Part of a small language model's weights.
Size: 11 layers, 9 heads of 32, vocabulary 8192.
Architecture: RMSNorm before each block, rotary positions, no biases in attention or MLP, untied embeddings.
MLP neurons of a small language model. Each row is named by its layer, matrix (down: output weights) and neuron, and shows model dimensions 0-191. Each number is 128 + 32 x the weight over its row's rms, rounded and kept within 0 to 255. Numbers have three digits each. A neuron's up and down rows have the sign that makes its largest values positive.
After each neuron's rows, "fires before" lists the tokens most often just after its 100 highest values on Wikipedia text that the model never trained on.

L7.down66:119152090144151171133132134122192166083149139096179090172129147104118122147112145124097135129073135097161058135180133093082145160102173097146132119119106150110083139089057118146169108136095135154082079127134119144163156156087130138129130081092126143101148163149179131098112120132189119118123130049123127146171136120129132169121176164147169165097072114122090135115152117145143043141069081130101126150161122169126121129208099115124095133114125158112111126155115112083112152122122071071136094097127119066099071168141090009157179119183108122135145162190114102187106189126137091170
fires before: " was", " is", " also", " "

L3.down549:097178127164156172133114110177092133134167134169162098152055152144195100168146154110099160108141165116123172100113078102117145172109083106138148112146162158031137195173135199161116167103109181136094095183105129113097145132130079113175146181117122159121101153077135114130131139127150089121068101173178109143179154078192125192139159144162127153170101176125101166112129073140131148141123124061159085156135117141104095155136095183083112096128133110134137138131179194148125175126091136102174160118124113123132125171066075137115153098099115102124133149149139112119047139106076138107
fires before: "1", "0", "3", "4", "2"

L5.down459:110136124138098121126104115093140106104140097121107120120159123112112136181140123127150117107097172156111099176119134131079144162143108097155141219124077156145086169156111093134151196141090146132072119185185147159076127137082144135187086142137145205169100149097172105127128204157122123133140150175122164081121054120069091195154155107143077124143177122150128145148120140173166091121154089190105105110183132156134127104155102087107198124076100087126101142119110134150255156143138139166113184095091138135081139128082162122124142126146130122082124111121092118162193157119111151135
fires before: "s"

L7.down129:186100110086156126085138142146137130152096096098146127134153102130146166093085136068172095134082192133124112105132134101142152108120151167162129125192138103088091195101154131140139134143140166173135173100147157081084086090121101109114142189099111203096095161108148147116203137138119074131092196141112103126117044159104122193107092136107090138051122169095081076119154124099173164128086158106103108098201098162131177153127124092147139135153130171145121089121130183086136110118130145118130131098082072117149168105100200112083154139143153093156129108160147136123157034167126133135
fires before: ".", "″", ")", " ", " ft", " |"

L4.down426:082092208185210084171172072199101071112091132087120153156174130176133122071134112139123140122143126023151070109091101127139123125133087167130082168092127128099094138156121113135127129135122206120145208111110150164127152099179070198113132107122094131151109126113117122088115147123157108148079099164094077105069044157119104153152138125175169115129106159129149090140120115121144130073132141097125113116154138148184146129092119137140137125135105134191115089144104163148108129143157116128137110156155140120123088144102110116128135111071135131172143059021097101142132113136108102119
fires before: "0", "s", "."

L7.down377:115117150187143151076164119086104105080136081135150121142114139099093160093093153083119150177120087147117139140133109100129079107197169131159116169157090097126072085075118125160165152119145157143089094125132136128131099084098107127168156169148054118183155116096154162144142156162136131181136174164125119133140114096149162153113067059102158126178138166098114139077141206056141190132126066114095097140127132140163117146052121163163111157145112141151147132124131169104071109121092156107173188098165147109132121189155153137116194185105077110114068127147088103074136089112160145172
fires before: " |", ")", "0", "9", "1", "–"

L3.down376:105108168097100076147146078155123121134096125097097127164141139191062068210177111158121161140097135109129121137142164155074119092157122101101083043116137122118165137150149152156114124142132152133099082158131129161153096140174178117178176077129124167147043123102125155086123150119124107134180094102162165123114116144089090087114088164175149181116109162168122146075161131111161052163149123165088150185109087109114133127112164085109113102115123092162141091147180090118170109137084174162189129161203159069156145154140161152124166103091120101127168172155083149137117151095151120092
fires before: " a", " the", " of", " an", " ", "s"

L3.down126:076077194158154159029194081159118135155159091082154079112138124110094177153126159115149081158144137108125085115148098141133138123144100188109079179128044123121160148108130173114113153171136136117086116130122092103083133112161130094182093087166116159118149107111112160091106143167134122168167128117174153170122074113110122134147148158114140097171169172131075095134158201094148087108157074207149107171084157118139119074163143163103114147195117101098097121115088161095078137117168129168187115114168132124174088105151137139141124120106149103115149130138099156102147126075115056114
fires before: " is", " was", "'", " are", " were", " has"